python train.py --activation="tanh_gelu" --norm_place="pre" --norm_eps=1e-06 --rope_base=10000.0 --lr_head=0.00605 --decay_fraction=0.663 --batch_tokens=131072 --seq_len=1024 --steps=11300
MLP neurons of a small language model. Each row is named by its layer, matrix (up: input weights; down: output weights) and neuron, and shows model dimensions 0-255. Each number is 128 + 32 x the weight over its row's rms, rounded and kept within 0 to 255. Numbers have three digits each.
After each neuron's rows, "fires in" lists the words (lower case) most often at its 100 highest values on Wikipedia text that the model never trained on.

L2.up734:138147162110117168108136116127160126177119092140139117179171111171125097144125169176151178208187153127213127112143141131170144165145168115133170079085156176137148188180151190180083171163169173118158151138124133142152123160150159140164158143125140162113179177146122144144108147132180085127120145123222147127142158157151146127119129134118159102107137147150145168152148074134144110183103159102186108126113146121176110182167167139126140126124166157145146142116167119153117151163147139142142180117168133152218130131144122124163178133199168127164150146115101147116163213172197179107165138128182124123130137149160138167134124151166155163149143148115135136146170122143146117149148123121113126161163132160161150154147085052086109165145148165143150211138191165120130134103122255
L2.down734:147122087137143101135111047122137088105117179116139112093060101110138112160133159058149134115118108130067083112115113071134098049104110159135071212174099160165091094077114110079128078088109093109071120111104151095120104151080105174112080045111142138127147135116123130127114106162100178132039086145056102115121148071118078145105081089127102098075155118090119078129085113130081124088130118157086117123142071136098129150125141132132152080101129157104081107129107074110108099116087080082121121108180159069083110131144115098132078132113118168133173115100161151129129069094135115099129122133110115179073090042120109129122125175092124163102119118125055122125065123116163124105127096122127130135117084101126121093125143091111108071167139117100144118109093081188068128103138177
fires in: "states", "under", "mexican", "texas", "understand"

L2.up314:075133136111123060111104092155135138157148176130149106147163120122135073090122114164129094113125131182146080126102095138155139132116095037145118070109187138090101212163143165121116140139163173057101125157145150125128101137119099154082116134167113206083170197150123125107122116121215100166075086097094113079188158086143100125116106070135130115127117144136136171096154061068129103148094128126161153098138101086162087133130113158130146140083110101112119171148134121139158114112166156147141189102095122121214139112136109110153104144131183211169131119139076140079107143161196113102183101115149151112077106167144069091190119152135124121116128164105130121098151132103095159150109099068129110087098130173144145154111127200132103154114135126140171135177155187125130139108166039
L2.down314:110104078151068124088164130143136124147184166123142157074103167119150130146190103100198112174176129140086164158113131144096160138135146142179124194183148151163110174097096196136119138118159117141127158053138122149125107111116076191108127084120141167151179138147187115172124137145152127145104139108094087148191155137124108144160131093150154118117159112052134062188192169159134094147152149154159136166149109099147116167160181201108181134101137141142096174145111083156142093100102142115112089138154171109115129131085161136162090144178138169144146138098148119175145130138139181111172148098124102195086099098133104116139148117143162189156146133135050143121094180179149103133159153167181192145198129139121133121124179197141152161167146165146163131108123145135072098181189133
fires in: "which"

L2.up551:176135210083163115120148157199165134189145130119143145139155112140199082108119128164144159127183126128175152144139166161128106157149087172127115150136158183154166122150158255123135170148167150115143132171151145171162132161148172180126152158127160109132137169155097147183155156175169148160134156136163172137157149112152175149154139168150119133166110137179139146183144146138119161140145160114189208109191148121181188148144180133121174146133143150202149177098120123178155159163132138140108147155176138164118151149142133154153109146169140153157156139150118121158174149141177168175152147154166155164157169131156174149124120183108138158126124140158151161162180101160122170150151162128195140143119163153141137138139167151173117142145138160134183142161152132176128145160140177
L2.down551:141121042156096127120142113112162100076148162129156122110114104135175151143084167108066161132120134099089164129118153147192143117081152105173152244112132138121131167150096142077109066129104084154102127071133085110118121126117111122117119116112135095130112115119109140167108123141122130136116170142101089123140160184122083112148160089101095152158139098121125078195206098118122100123126133039132116183081125176095119150142157167130106146100095127140160135080095142155120085083088119110168097072134159080169130134130113052115184208083163119125199090193141093165097083171124134146151102123102078140107124105166116203164125103110180130118107143118126109145070139165163142114104114125129152110176071135102101128099100157161062093170052170073126156127145128139180080116132124
fires in: "where", "formed", "form", "can", "normal", "wave"

L2.up1298:055173062088092072152063103150069106113159112141146093098142144136105092149150097142152137162167137131112082143097087110094154106104180111147099101133139129097095146073155061131165115158105112117131165139125100127094120128112096199127104140121143083158169116109138149135085121112144000190117059121079101093053094115090109083102089140125089101069120170119159122152071107114128099083098091095132109120122115159086084086145129072079146104112171128085093132149120102135110071119154111089116141111107155125175118133124079126121148109113122131115134128123143135083103159153240106112206134165123127167101153095129111121172148191160119137128168132110083143138117215115092100128101196131131094133137116140129147089096083186158108153114128175145126162141123128133090110100117189
L2.down1298:068082119172162130161122105104074129137142067071137118121072122058089184162165106138145099182091083116135118127132111148112102176115126099126121077120113073167045109079134149094165135124114141102132115138124135076115177126147173079151130102104100176115144137154114140094128133112115159152093109071105111140082047097082130170162146121116157152119103109119127144131128145146120114130112133122065105159130116077112096146115079117120134128116129128128092140138130152132102160133134190112140152128129092117092177119086155133109074099105150103083046059091172147046089058081118139159103103150146169050142094124131088157100084129167104109129098128116066109040121112097125118084095105128117102114134161117199050096154119091106127109176171040120149176079092137092089136156159151
fires in: "other", "through", "group", "ground", "throughout", "graduated"

L14.up56:079163168165120137130169118156168131082132183120044142126173133157134075138128060108154138154103135137096115108057127119156105148171134101092090138117151149180124104146134117105065097140061159136107205105092085118118032132116109138149155117131086152142059088151146200102103120097089150181128124114092142108133121132109163095203115121114109169148135149138184107131160152154099088164109180130180109155124177131143124101131077092120099179130109116106136141124119177128155117112130160144133138166155049139165142066155139130169125133098132130145103090162056091115114093141165152083131122104063123103101106148187128149177129067135102127132167111186150200113187142156188112116124152199119070141138056114119074076157121156089130135091165137163146178140122116119096108095102137
L14.down56:141116131144138155097136130167175112120188117143155168129152119083080166139124137160155127185151158117093112106111148122074105056142176113136138140135100104169122153134099134207139122157172101143173213136163166128124114089110136121119137156074127132043110115215163092080162155124092131179137085145170107135138162128094145151182087117102087093097087146097132121125139116144138156094051089096124104102086152132106136121142120129086165175085088099110116153155168158117106153116178122166144139114065100134125117136189140080123069047132118099088060099161152153156145202160177177153087169092093106124108096145156102125130159197105132104144121145123123169145055102129137129108164095101147121093151165133140081114121117141048106118095114167137112119057148164170158099073081181
fires in: "known", "used", "much", "ft", "made", "described"

L10.up910:127124065110115125119133033144169103107081138159144135153130109122131118070073075104150166126136115113115169098137139064120161126105114056148122098103133108064196064149151150113111097127110070110088102136193169144176095093071119075125141092137099157129137122129100078104093108147098124124100140128082119125103117101104085125143129064174133078117135126093075069114117074154158106124125100134133101075134055120145129155126118122131153100090056101067141109140129084140127157114073108098096180094127105063144161138094155124159084084087166102094082124153146129058091130110099112160134122084132149090116165074069091082082130066103077109139116141158128136103115099149136112143136116121169131064124052142143114126104120054115180106064115121159154071110112146093126083123116074
L10.down910:158093152116101106122083190140092115109173090111153134069100109122149074178147154169111077110103096154139128158173121085109116206136126149084120147069118062105124111125111102133082160082107137109143129166039103059088172123186084119146059164180096123126105077141151096157125121110121107130137178115130114125173146121143058124127134141095180115077153107132148121138131154080082143153149130106148064096121144135176127125151136160112119131114146139140090125131103099146069092127175098112136087123101144131125102080164142147097154139113082153160147128140085222202114131146080104123065155148172081128131117151110217148120129132058176097151140148121127124120108186116149128101132168115167117207138150136128108137074153229072135111149127156203097096156149110145103144130154097
fires in: "one", "number", "only", "example", "each", "karachi"

L2.up1159:094131113128089117084108100039117079089141146106063065151115163114124137131113068106100132160094120139077131104150113088120108120101091083133255083096115138077124156155108082181096132111092081067089153147137111114124100098142091072094077110114056194108137137103171125072109115105132074043124130113131113132142130111150117128102092134087119104070184120104095142110099106117127145139072131140099128151145110093120073112122031176098102162125147066158090141082136138096083085128087167107103130074080099077140071129147134127110132090091153124139113147115128131108125087112157101160137142112131086086106111124083102103181137130162122117107114151048060080115130098113144143141113091174113123096133105132128127172090110123090070142111126082090145119070092153128116131085128144
L2.down1159:189096146160123148097150149147115097161109164103100208093085192078187116167155191102140121197153146120084134164117144155158162110124116113164074089195074097173095189126123139107130162171135174134120188100158153162127103146157119150176139105142152122154153148133101126193158161130165155141090089113124125155145112123073143119167091132160142137201137173097114125158133185153156165094133130148157157132164113129237150089172187191102147146130151151141135087173154089132144145126130167122135103146161136125153146107092169160113135088122154139132137182133169144169092180123138186120111168132190142182186123136092102108125170088170195156140162108152095135082129145153109136130139138147062132151153193126108130131131168105059123113074172173100166144108154136179113121111114182
fires in: "world", "railway", "through", "details", "railroad", "daily"

L2.up164:071119083089123112102107127075169109118135109125160094141073125123137084152113115137108163157083164174124076132127129097081091091179096049096088059083126180098147179122138067125151101176110151099098149098130132132106122158081071114098088087091108159074131119160093128103056144074200079091084103072169120041120119113078145136118094119048112061092128118102113120102099119103129083121103132121139118143120098117109098096104112129128089095127060110077126120109158154100110130116090165101110142088100098114124103104112076150106170109084106064141099086138121143083147109102192098096101113105151184138074103119129104119174116202172145134136151137069135113141150101098136154107138134162090123132129072126112127155101060080106097151152108115113123158111154167082137130054133073
L2.down164:124122123131062158101156084097104116149137138106187104095073152137080082182215116124139106158150118178125153146120122189080137122093115159175078120173112108182046117138116174142132109136131117117065160165133149101126136104116065183143128117134180164138145150070149116094135094108127117188126096121140099137169132111074198178184122146143124137085124130079083144154085215169106110137187166171140153190140103135200135218148148173104143137103128091150099127116171104111102122145140104125123164093193147135114142118091150112086102074130148171127101129106129108069150193138192131106142143138109163155154116108166081126107105119112168174122132118147097155130149178103220099138108125108137099109175176124100087105097198125097121171107143161139131169106089141108100151120159135
fires in: "who", "which", "education"

L2.up821:109175122104082119136074096172154164119085085106127135107095154087155104116160113126108122079156076080101112101102156140052085149170063146128130152205178197113084059150110088156198140121118109102119104126150106107106167104134146162129124120128103096052123098096112098148150125126124149109158163143092109130109112089148142128129098129106095169133145095120087160127083160085141162086152184123045141105145172108093151106141115081141112143141115114137150134077147128088120095195031069113126131133114106128091163099112093130103103135055128153102114133125093124105179120095249113156068134123111131141137151131103147122127096115044110110103112149128135132105093065164073112120106166141113120062101151109124092112113136030079170133126139137140135079133086073151123146125109081
L2.down821:076149107103111116106081117079083117099163153116106090077123100097095113074104069141110098120083117111130158135106099128118127120106124105121104088090110070076118121100095113085085123133093101122119137081141101086071147089097119080080126134067100109140101094131101091131107085104077096093101084095140104094117089125106058106121109122096115094147072097073105095094162091131111117093094053094111113099101142138126110104102090103113077145123060081079104132118088118130144068074130116106115103076100127096116110102107123134055144127070119060114100099131101061065115115105089121155049095109131098098097123118107070158102113134109099146138126074098157075112097129062112080132053146104168102109118091082097121082087088156087136123145139125097070097111124140075124056137078090
fires in: "life", "born", "level", "development", "wife", "wildlife"

L2.up931:151118141163239157143152160143110161154149123142094142136144112122127183162128168137123157192177143126108167136106103132163153110138153158181114153101148181110144232141187090186108150126135130165138162196114173125110165166143184078128148165181146142200148078106073133074146126130097135101116146129154122204122174159096202129136159140136116167172156145133126148114210110148142111143189154147093133126121163180131117157186109184145109125119189206118138178112136142158099175150116089159131125125153150168112087141109110148123154132184157167113142137113124129129168126155079134168171155139118096118238123142104137158130109093135131154104166095167125123151163126171196137203114143130135111121152130093140140143108199102146153133154153134108112156078158126186101119139172146
L2.down931:133123154132127108142116115136171111103109096171132126132186065139138121101096133057114144127096057149075116070124101096096100092109088073102137166106141162127119090162085096138129114134152146084101101104096139138128094152115150153118114153092148125120090110089135157082099136089171099086106095148133127109144109119161082112091103120078104138080097160156134122158097100129143120059081079132084088086163115089086075102102122037095138116101097139139159143045093141136127175133113130176123170165154047132115098111121125118133181150141114130085126145156137137118089098165122125082117140137087102208074115081058114182074116164085141112167112113148086105056114090110130147071125087091098085103027117123137080105150109099096141079097098066063094104126134055155147146121137103
fires in: "football", "served", "footballer", "basketball", "services", "service"

L2.up388:115113128134157154134151131122129127196121156115161153138076129146135116155106147159148189150200126109183157139110132145074177140106168096180176106098195127133170163189175170198115136133175159126155169139154144169130090151138186094145148163178172144135180160101090179125130134118148113160102143138171171159179143129116163120125102101136156076102131128147108123172199043142142117142147097150158145115121152138170089122158158179116183111090200215174143110136134110152122128088215178145058142150116153177164096134146106168152128125154146120089170185152127103109136134160167156105188130125139097116127132091149098100105128127143161183135154120170159122146200129123135097166098113122150175177162121158183154167136143142109076155141129125191129141124136197144158107064128191
L2.down388:148114144125186168143077135145147122100177147146143128148088149165066153183147133096176142142140147158053096145075160134113086136124099137148125179170125119189085135096139125119154084137086143088090160068125155098125112117132148179134131109130142168143174197137105142136111120133166156181112119119076126137161161106139125183116144153076134124073128124101120101155167086140142115109100148133127147159143106066090159148087185149104240115137174159114097139131107111123114146187137078133159182146163116096084138160134207137154061089160151154135166161137120138156140095171146190124151113123160123199114127059095148142137181164122158155134099148177039133126096128179172176089149130138141137108142128156196101147160125139098130069121154113102115126077155116195107176222126136
fires in: "states", "under", "season", "understand"

L2.up1308:100126094127105117104100125146083113163179121179142103132163143154131166157141111157119182162168122155164132126124119132068079094136087142216120100106150233088134184158158061167142201199096134106165156165136147130110144127125114173116143158109110107110169168133075109110117120124170049113140085133120135119102131142159151129137114169118116189122166131164182173088163145096112122110144167121165149088156136121109091117139060080112146132104167130110160154150171142103119129131104100130151176099111099173138123136088092163135133146175145144171152126129162147106143148126205126141214132149147148142181116149114096153190115190154144134129148150094040109147090200119118099191083168097149103137118144142134121139106124094143079130105148119109161134109109118158102100116100255
L2.down1308:140150161171141141185157110136149147170154162139115163139130130108167151106185148121158135188156103140156156124122114155162142209183170138193152131163169128151146145138175193095157158139152175116149107143151161159113185183171138138202169164111092154147137175123153191154139167149127178119106109158148111151155101146155148141170126147112149141174156144127126130140158159212185152126103111169110124206160171152152115144174169144161102159124144141149142165173131140180191153129127195129168148187156122160120168132151185136117179158129152158129145107134206193088128147103144160163100138178192177089138154122144135211146099157183176131146155170138155162108142142127153125139160131103132172116148182114188136121145133084118168136177164117164164162174109171136155091140188158
fires in: "through", "germany", "great", "german", "throughout", "treatment"

L15.up124:113123134148083146134147105110171068150138166128096093105140186159129098144148079134157116153148129092143127110145115141109057099135083148095158126145131127085152153190151097131113138141123110141170148089077145130187106130118134054151185111078164143130059131000148172060151179098111087094108090137104137080144171136099109042180144167161173140106123119125102193135105136129105135190119168099142172135112095183112137126165162135136137150109198090114083135186138123116111125106103097146112116147116127126133132150126078108138182206133124099148113175135114107100091112144130070125168146167158117131164124106123130102153109074160146158131122099162158113129115173096177083097161145140061126140203177100120121176161082134132095117079179163152131160152114157106101152058128122
L15.down124:114084119094138113116089089129122125096127123136143101149102105142091148083187121152141102124109135173132144155197080084174129182161186156098149160103124083126099101122119109173099130109112142170105074163072092106129129132112127185119056160112124144118117155190126142166083100135140107146199065162187093178082144159123193166115137087147127085102101128194116086126124173211117160105092058103106105137158094161144147126154162098080129111180115129120101098113117122144096104161091152123152114181131082126151128146055108124174100101158141187153189104131108122126148109099157165110110156099129154141098131138170164152139077127099115125138162155167107157117143121102155163070156096089120092114165113124176108074131224141101091156141057048094068176148165140159132172108109127
fires in: "of", "hold", "beijing", "headed", "high"

L2.up727:174155170093150119139188144177148140171147145149168157133139135134162130148136178159169162145191174105185134144125157186176117132145117113134081132139147163161202168176173233138111171127173191127174147148139167171154148169147134156146160150116151141132152173169095159196137125157140153145126168148177185130142150120142172157158148162157117144132136117152169133164107148150136147160159140117202168131178142160158154132156198146132183122137148180192165172146145145166149176181166125127119139124194150168117154141167129171133154136183156141159149158166114139117130176141125160140184134120180160130208175113180164176124123201137136184135127140175144154159171099151129157158129158148180142168153151176156164149164152156163157112144167162168144155141150152168143134163137165
L2.down727:109118072109151113148105086084158097095120116113173075149092100150086128178082199096126177103123113113092159098123118132130097090076123109186104192099097156140133141108145131072093062087056094120090102076115136107069133153117105118067106091121149114105148128102148153101104082070113131133092127189080062140132162127108068171120125052049118150118136079130142085177134119108122086128148134087109114167078115172030123163109144156153117117086086124112109121133141128090120133104085147118149163109144134072137098125098116075108157158117157131093173095144138115138120096149133076125110103131114106122102139118132078175176109134094168123131084178110081114140090117097153149082097085104138111082174094100085076111098095147102065091145069105066099182096134116121146091098103183
fires in: "can", "where", "when", "james", "games", "before"

L2.up1007:099120160136099089113070108136073129108110151160088069112114133106066107080129102123115118137141093132075104133123084096091115110119069119130078101063111037090162066101145083116105100116096114063135104153117106099087067120135127107094106110116058127118113134087141097102050106090111071083113089128099125088062112081148114071104087129131082116083112151109098107145108122108140103137113155100092135101107121119118074129129014190085146071098094083126133117084127122139111060136086081112128107091101154070098101123079128076081121105105137102107115129094048139048129116119100112128087116149102152091146107139101089129135120069102115086096107111124089080112093129132085100092083159138088078111116136144119122108077114124096127112063114081102149097098106103114078123128111128
L2.down1007:102091094092167109123117118093109130139163140069178162087117102100146133077145139073093099133085059138106191158129111144097174078083091100097064103124116112148133126130127071090130155126116176114132158081101133120077128110144079113138078096087092159161147104112094134138131133104149140064057078149092135134159069153160090119113070074105157134156109124150137128106132147144133139035093087133089106126123110110127067106176099108136089208122120112089107101133105117131101136113150206154145122134115111137090083128099131150139210131156157107110156091098217132091062110112142094104122109115116092094063112136130127211100067113128147090112186101102104086018114083088115106134110044130121098126130173140155115100149145130098149116124107093134146117109113142161109094101136113
fires in: "both", "each", "massachusetts", "machine", "coach", "karachi"

L2.up1191:076178066110119107090149147100137103077164158184095070147175149142097068133122080129146176191109152169081102143154130121162126138132141109150203139128095110112135196071147117166017147177111136129078140127126113131108115136149104186117098181127123098150196114120195104155088147131141079080099099121107179093089109098134083109111157171083103111087164121120139145175107157117136171152104143141098129109147123143134113151124181114059127057140133084104132144090166161129160106131192133064173146093114186105129130143114144150108141132138143129135119136105144145186141117184128159139179103192128153156108126164113122141229148152186111068111112148077092122097150161146155129116055182150154111183155134135113109102141108118098125153123148150073125142119129145120125150132133221
L2.down1191:143139173166163140134152092120115100172107162116159186101161096113194170109178182128108094190145113114110115147159123178146147150124178127122156112171131121124069166106136138119149195140160175148174124171162159119112165144133082135204115114140110147142137111114120163152146158163083157128074132097119145127124046136099119114176097133130153134188136101145135120112161174169144204136112091137107178121167148128174125127172154190104144224132175116152149126154109134199129176130128175106159129171131123162084165176104124129142181120166145134109109114091193191090078122116157129120134101091177133092123087140160165156075119113159172151163146084130067140070164104126127100113142129146121112138158192102208132138095161137094140106184218173174153125092145152155121136086157175
fires in: "through", "railway", "details", "throughout", "railroad", "daily"

L14.up329:089106191127069081128162154105135030114083130199110140117153107141140109184123091148167097115181092207142129124154085145187158122146115180151115125122069144172184100079137109124129183145142159150185096092103088041088132141139107119165134141134165140120068165095129097105164106111169111170114109168126156092136104147110155115161145148127200192065136125117131160099115123104116117179220141096187101103150147118109151113168146129154180090112103118109095134125126159087137142136097126073112109074104086117152097094131084088135097094083143170072134185103084124117121114113133120101110150130203158115154092170158120113119102087137121135161125125201104097132160125215137187134141094148132153103144097119163119107177113155125055142112125138144089142175120151152169094125110119
L14.down329:094136089135145126188113119168170096126107163144113105124135110197106167083139142193090112094188121121081078118139182152158139075055162087104085119160108085142144123087115086076137150193119092078081144106113154108068131149129150100074117212140103176098116099116164114089207078141171156135112126135072180124099111222162196148148088117146090190123128166109141142131147127124116158133123103153152105100081193091132092157097145173171135151157095145172120103082116141111136105195126063160153140121151081146128121119112171116093138109132111124131127139148106154145147121110132108150108107100101138113152141106127128103133109064144114137123112157066135179143143115153177173152113121100153161053128142095152160133123116111149138106092049173191193097112085155154072136173115120
fires in: "early", "late", "of", "date", "his", "that"

L2.up857:123163171088104084135080162186147137098090169088125121120124123067110068071116107137143100081198140141112088128114097139116112114120073127096083109069176066112163040141151125113100156124114119085135099085125116135132137169157058193078116076122075142089113130073089145122121117100154087152137167109106140114140130079060156102114138117104101125119119140067067125132053129117107151125162137094068190105099142118163116140142119163126091143111028085081113154115113132130123129135062099131110141095093150116086177122096141111122155096097138123126115131084057138043177103101111132150127152086130105129153144147110111106130104084101090111075116126165139113128134063139125153139107152163149113040082133137142153141109128065050140123128125149178135079134111129167088115099119060
L2.down857:104109071102089095094114090098097077080087119117136085080103118058055122125139142091103122126084127104049194121098078139134116106131106095138090160112093068130076111127084127084096086102086104127123125065103091098073089123049111152082085066111146116152134123139114095080086086104141108128091081134062124102146129130108090111106103087104136099097113093120097081149166110157111138103116093087151086084075130135125105129150092113100120138077114051095137138085122101117095091070092131100113139056135129054131094100109093066089149147101141075149145130131074090121127133131081097118120104105100093151090078132131072130116157123094125169123107134092098044121103151123137130104127134145146094099139058126102091085090122151129096121084121117071099104086135114075116094125097078
fires in: "states", "each", "massachusetts", "machine", "coach", "karachi"

L2.up1219:117111131115150117133155156161198133140135111120140158168111113126184099130126147138131217129163133145184107119113155107139165160149146172126169114109154255164153169128138140162168116166135109155110154134151156133125160146145107202141152147151189159142146157142087128188160151157182143140122177163193168147167156143120147131172183171098125113095164149136145141156148120135114130148135142120125180111163169136153113141130214075119133140117179131131154152137170107195094162121146155131140157125175114204146154130160143113166178155151116103130137133102167117178184098107206152124153126137135114189105198148130140142156116188136108129142118166111138156140161151142123140161124169128157179161127141106140122167149126129131161149210149196120154112198193135134143141078153249
L2.down1219:135138096132100136125127152123123082133114179132129131095107062164081138110109107151080137083142108081054124105112101197113137156114154122125111179136148151090082084157103104105131055127140098142095097132125108101105128147058159166100186100139107121115147151118177115100040122111120148155146138090095142102129174132093132061111150196138077146087143063117123075142187087172063165143106122058123106160153140086076130168095091174110166086051104124174089160068112145120141104081041102159119129088138180052090128146148099056078097163145128152137125128100088099106115112129107122135151073167085081133098111104185123074133133155150129196112085153117110127152100139164150150088151134172147146088143101137156112094129151172132083089132104097110115104097169127097129106144147130
fires in: "form", "00", "formed", "000", "individuals", "industry"

L2.up556:146191141103085090143156094109181144073153158144146145128255151136138146117163076107155155117165146169058088134108151136177148148118135135110191117142140187117103195113129159125083175165104128156105148163129124114117160127163128148173140181134104168079144142156153109081151162125195120147116149119052154077107162110218113135101126126127105137183181133140133154125147169111150148125085193112052153118152149121151133145123162164171101151160120081164109181128107136136104124176146099087186143110127121077162133173152154085174147139150156123119134105109126148182181145134164102132193149161136138177105117150111140117255134165154096073103127128093101124114145105163171170151130117173159143114130184114134120121168146117142119161137178178121165154164102102169124131137117165
L2.down556:112145126178090112116148137143118117167128136078151177054129124102186134123189204114149121171111084137122169145132105163150143174152162104148093151184170098113121127161091159108135179078173131205144159104115126180127112123090135172181137117132163119180143108176114133182102147094128132122074095128140129105153103141112095105158139089174139122196123127085076073161167170159129156096106081130135119106171197120141088137123132169076133149097114084129148164135115142173186073079080147082134093079121129160109155137090153114125170170156153118098118102083145110107081110104111116191118056129150099150114063110144084160107113155129164203202116095132159118110111170123144123123159145168142120117179102136139155131124173186136056173168188119140171113128143222107111128135100121
fires in: "can", "railway", "medical", "details", "medal"

L15.up1430:099142078155120166061129122148148094061126113129123105113176143110136085131142112095165147124099169141113139158098141088186178079113117054124142124114107089175172190042107157125107086119056153155157107099124116121125094138140121141161105161117127182073151136135096157098100037107117144117133161102163153110111124081140081134131120152093129127078119173166140134127127103143103161186136153129168080097115120164120156116111134125136103159138092109069141081099164162151154158127049083205162157132144103146125146064161148125144186150159145124118076093141118098146148163131146127091146096112157130082136174172144179183189123139165125158149143120088121146129116154115083189145189116183127135169071167055077111093163112127117042134134137209124090170129101163132154107081126118
L15.down1430:102139074144131131146036161129159114154084170150112132146146182123200149072133109107193136153169097087086174105137078131126136125119093134151144075119086149098080124122144145144128149147149123131118158101120145049119101109120075129136075104048119143085178108141157139106148141124119165189162104147153184144156137160109122081153134138120141112133099096138068117156103137152165089102143088182139099135078061105182097177136109170056119153125100099131153111155154090181136119073138098172171085116113119149125110131138153105114131091103168093117103140095100206110138168140168154091102105125137132077126123132098140091155099129175048177114102125123091153128096074165081168168112152105154168143127152131161107197095168146154196158112124096181081089135162208180131152144135182
fires in: "that", "while", "time", "and", "which"

L2.up141:130056119135093120043207178131171116098124137134051133120142129075183153121077065079156133127107157146125156112099106104134122186127102103179089153154162085088171112110183082091103088148094140139118139123147160104118086126102108090128150087093081084148087096106173143112092133165123126144158149144099089077156147140132126201158080149079179086097122119107135132098071139117160089118095103145129116188094186159127109114106126155136187203123132114101129113137119169112133171172099130086159151115169144118153075123128122086149123142115130165096165125117054137075158137119146128146150145145152142116117115126179127152143175112162088176137137085161147190127079149109120126067173136190137165139176144116064130164162104140163055126195181131120082138129160097112181129100065125
L2.down141:168092132162114092055255162112167112101094127130080183088117114091176168159107062109098124096084137165147163131081112126106111186126126100121088141141189074069184121137145113093104115178124131128121153115198133097125075120117105114131112101094091124132139101109117095131106151183135096163131140118095097097123123152131131161164054108129108083138161125135158131114111132151194093073078118156128107142100179127122134110172125158103198164107111127097128120122144136125140139152129165125177138118117147102151095098161130056167128114117150160136191147155081117095125120115118134163152168125111155134139088116159143118153143134154105158139123092189132178121115174113107130081113107185138150113156131123065173200119129110159040193134143072129109076140159096121181155125088100
fires in: "known", "used", "use", "know", "usually", "using"

L2.up285:155152146115118144149150125171179143124110116148141188141122158142177128143131136134157137132181153141157120134109168139171123124148144178149155122183127188142139169097145177187099177157140164166144146132117117169130182168160187200160149192145168111162159144127090133122160148136161128188120156125124164134128162120110201128144166169133099143171190163139171154172174103153145134095168166119130134127138159146146191143162249100160157101119154154102130175145130124148123205156130149154174134128151176180082156134164141162162154134128128151101133137110131101154156152147137132114218127164145104170243136094133159154132138143147126199148171152144186138153122149169167110161159164152166122161175126132153114149169136214186159131172156168125136151149165128162182126096165170
L2.down285:124145186161103136161132126101078169102156150155099121158102093151063146121110141084062138112094121139093173086146153151134114210097131145103152212129114041103087141159119152120129107114162103132145120138096138084141119119058198102122153152157139169149092138128156128090047092098091124134150129115098143140152059091115100160154144068112095116111075128118102123176123078114117163143152093096092118114096171178092109128107128120110173110112093103146121118080113140133155148135129053133148164124114119103135152153136148097122140171198136132059128110136132154087126097175136078134137101112095175203101091143140156134138126192097103193128124126129125124140149136136152162113095122102178133116087075049189101136075136138076081122146142075075063137109084068062099165177090091
fires in: "football", "different", "footballer", "district", "basketball", "reference"

L2.up1245:064118068109108124130075152104150057107157102140102043142111108129122125155121123138118070220101095147091110128090111073081110097113107143110210108117128178090100151077134072113142097135075163091097147136118115103107121130094109121100162110121151115140109092115105157103141134130172045116102091069192144106146164141086139158148137114069144103102179107161141160142130062102137066119069135131078122146142100115148079101159139176141133116128145102094086136145124132099103151088137144121100139131110126112126093098139103177115124128160089139171101120088130096168126150151124132116158078164141105171137114091139122111158144147144127135119156142064124141101180140117192081087155158152119165194156099142111091164111091194117102133174092098065128127110130168098126124017152245
L2.down1245:151143164160085184137159129149101101154162166122157161186086155140119108196170125175116108164184141136102096172156132204139139160121115153116128112214106084152106185117130177162170160148159170146076114164128171122177131116125063181182099138144151146167122108083154123159178161144137162188150157116104148164161117117057121168167173135156093137131130120101098155136128176139120164167126191161180150180158121120141106185106159145109180125115145133140110126137136107165138129163145142131113145103149138134164199170107150117130056118130122187116073147093157155122108129127155152169156145071178156216144104084150134103131134082115180156109109111214083205108132165171129096113113115154133114135131172142180164153090172105107143121135182192160104148111106099158111159166120110
fires in: "which"

L2.up358:135176116129169156138149162124155156136145144122165169136113164150157166139118155128157166161133180141174164170127146182156150150136131120121132137190150136167165187140164160154132139112119156146170152163119127107140181174118179161148137122140232122148168153186162148193149141132181153141130129114130142110174153131089165174106094129108117170159138135109145174118121130157139118127119173136193117141130131142172116179162249117151125141125160212170142131182139183143179116170198152102119133143161187190135191128151114181157148180198128122171135113199125145188113098156140196115135133133157157153158092185136166127164142174161158122100146122163173112171171082176187140116122131142129206183150159164118100154156120119122116135170132158153141172152130149122135135092143166
L2.down358:105123119093043127128134061096060079104158160166157098144129150108107136206144155139153152121150114155084137117154142118129118149122123081146103077179072072161078184157101152127116134154120121124108148138128118097125125091104121151111014120127165147190137146138129116092147119125105113192160080070126129110148118134107154143132101142131134098096133083091081083118164146134094091136172142158172106109105126122086170189092164123147119125106147117119109175125138088124073089064133146118097119051111168162148145161127092131120109095113146145168106120105134080118117125140098113112147112062133147196086111078142100101167140088136154211124151107132071121141139182094134152150093155116204076168156114094146134086076124161085111093087197152089061125106128092123036142102154079
fires in: "not", "produced", "school", "introduced", "education", "noted"